Weights of a small transformer language model.
Size: 2 heads of 128, vocabulary 2064.
Architecture: RMSNorm before each block, rotary positions, no biases in attention or MLP, untied embeddings, normalized queries and keys, capped logits.
Training: a variant of Adam for these matrices, 11265 steps.
MLP neurons of a small language model. Each row is named by its layer, matrix (down: output weights) and neuron, and shows model dimensions 80-207. Each number is 500 + 25 x the weight over its row's rms, rounded and kept within 0 to 999. Numbers have three digits each.
After each neuron's rows, "raises" lists the tokens whose logits its output raises most directly, leaving later layers aside.

L14.down891:517498447532490533517474474483541528507505525464504514492502519445495489531458468487562519509522458462528489497471482524518490512546522512497544521527508526512498480475478478527517499501502490536476532517527517459551495503532486520516527531468490471465502479469577522542485482496500508466505512545501468513503478454504482467526476493517530504496547453512514482497511512473490535499459
raises: "to", "ts", "ted", "ty", "ta"

L14.down820:511502476536494479489480483500473483490546532478522458501523526529477507547490494502493480476548448492539506480521510477506545538480499557534534482531520477544533496479490505491478487472505529490471504475452540487505514504471499531499487516497522528525487502545474514491506526481538478468499550493519497533535511519481529479563459512499480507545479448512536510482496518489493527542499
raises: "ow", "ta", "t", "ts", "ks"

L10.down188:499520485562490510485527485507509535487503466500492491507499447485519516474490506502510452532520516514470520500524509529552500520490536483536536515511539473504468490541536499452486520506487476498472490504478510490522481503475543529501514524516465497527478520496535558476507503488491490441537487472464508513509490474474531522502503553536540502520475478474542530525490512507487533514477
raises: "ired", "ished", "amed", "ced", " won"

L14.down735:524520515506522467565500489457496482472481501513486503504475487490462508522499502510441480545460484510497469512557479507487447521500450515516521527483512501483452503496528524546555536514500478466488528445508532502505560510507486487495513507562506462498500494520503519496497483481512431503492516486506489507501474521444522506488481542487516481530510473478505513479531515509474503485489
raises: "ing", "ings", "ook", "ind", "rd"

L9.down633:509538526479455497467517518474501477504495510522478469529508493501513529499471467458463466485523530535517524549501492516480515492467492481509444510524493509441508507491523495447483489504498476504509504491478502524516454510526486533526546516465475524514498510506481495542494481476493500512525506517475491490517516510530521523524490497556486492445483533518508535493489485509502553474483
raises: "ated", "ates", "ating", "ate", "ator"

L12.down249:517507484485498489497572492529478463496496520508512494495495517493490526518518476508533501490526495427522506482479501523459487507465469461511508466490510536464500485544512497498513489514492474492432478501493502493494517528509458511500478501522505480483516480520474487546512510478462499485456535536503527475531510479472498467472528497574531475492485486494539506472533505482509513496509
raises: "nament", "ism", "ist", "ists", "nal"

L14.down325:500530509498515533471470441488479478489491530544560519508492503461477526518491494489477507521481477505523497532482481496505503475471467507534502516482473492529467441504501541524487438522464530502489517501504531476492513492505503497474506527467507454516478486532535511500537509479500518530544487529480532492538468518477500536488475465496473485443532463492481538512505539490505482524510
raises: "fer", "ff", "ps", "ption", "f"

L5.down406:478530512484485440512511478472507514494510495458505518501476476488501481489473486533489476494436522525498489497509512519500504465526522499506492502500516528481540502527505439490501474499494517525453551510498441529485523510508464507504511503529460515497451508488467475460451522506513504502472486480511528477517486498510510507434493518515519462487489530494502520541501532519504462513494
raises: "ful", "ions", "ion", "es", "ive"

L14.down142:472515557498521543516479488516485491512496515491527485553505460470503475509498488474494516500475530520513498502487488502502501512443534521497539427496521481528507524545499523486483487503458562491448485495500515490476490456528481542491547518503495503511516512459509472490483467461498508464493531473520498522519534486523528554513499483503537512540496510486516502471498473506463521484549
raises: "ate", "ately", "ant", "ance", "ative"

L14.down746:503514563469519509515547498492521505480509503492518511542487439480439541516504506496484485502479508540518480499529492486503498470498503509481520498529506512513520522492502539525478537496489490479466498466496512468484502531560495494512545450472531534519543492476505483499503512516503520479506495483500504516503479508565487509505470513453509483536471507475503506472464499539508542430508
raises: "vent", "ate", "ates", "ge", "nt"

L14.down315:518522502476465512489506467497510492497506444418516517482514512525515501485459501482465491512530555462525489514476514498489554523504541492496480484509478509500482524439463466474473533470434517488501487507512490530522486498524518496500481518501526479466511520506536479495520523484508485499491515481536484528505549509545515469483480470493456505517537499526501521503456428514486519454492
raises: "ble", "al", "g", "osed", "artment"

L14.down159:491543517477549479473544513548467504487494482498509509518509483488508471506502501482493492518490461517527515515514499512500480491517503485503458508475540493524544482482513482465457513540458522539535506525465501500552487480538522532499524509527500528496596462518489531495507502535471490499472536493503549529497496510496488491447533484491506539500480549472485507496521503464510507506530
raises: "ations", "ation", "ington", "ational", "ator"

L9.down19:457471530512423510489533489498540482496516554490510456509518494478514532497522517476461460487554500487475552488504527531474511468481539485483482457512483511514486511496510475475499501496477498501480510534519490476487511485526530522493523472512484513533473525472517468518436493516463534508500529548528522490490526502509492522504505503483473510461488507505500515510479503460508479507510
raises: "ist", "ists", "ism", "ised", "ecut"

L14.down13:514484509490508533473519511520483495479460562475510523528493535513513515460558503471519458514454478493536517481499498486472483516529525475471553530504456490505467487514532492459440517499531519519497504504474530485521509504483486493553496507512495475521463509530496473500514456500485488477496513486452515501533507486516493480524538495523514465491536489505484475427462476525531477481478
raises: "oth", "y", "ec", "eg", "ased"

L14.down218:488545508522486497505482502513494510487533469444499468469493458492476464488490491518506517487514493527516471487505463525498471474483501506510469509489510511541489477557481540505470472536487504499487523481534477528491479484525469502501473492456547506457480505495515455519489531536513528476468480503522464492477512512517552478476522487542495552500517482499496509510438510563527488522509
raises: "s", "ther", "ship", "ories", "to"

L10.down63:491483469492475543487462488522464511497511443474519512494469478522547501475512496526523512512479516529493465521532513462474471459509522480506473484529553548500519494459484499498528468469557535507513475490491530465502535508505528466502521506526522551484529524502524460522546476473526508522492506505462496523503514513538487496462488517457512520509528507484514462538473542533504475475489
raises: "ter", "ions", "rop", "ion", "iver"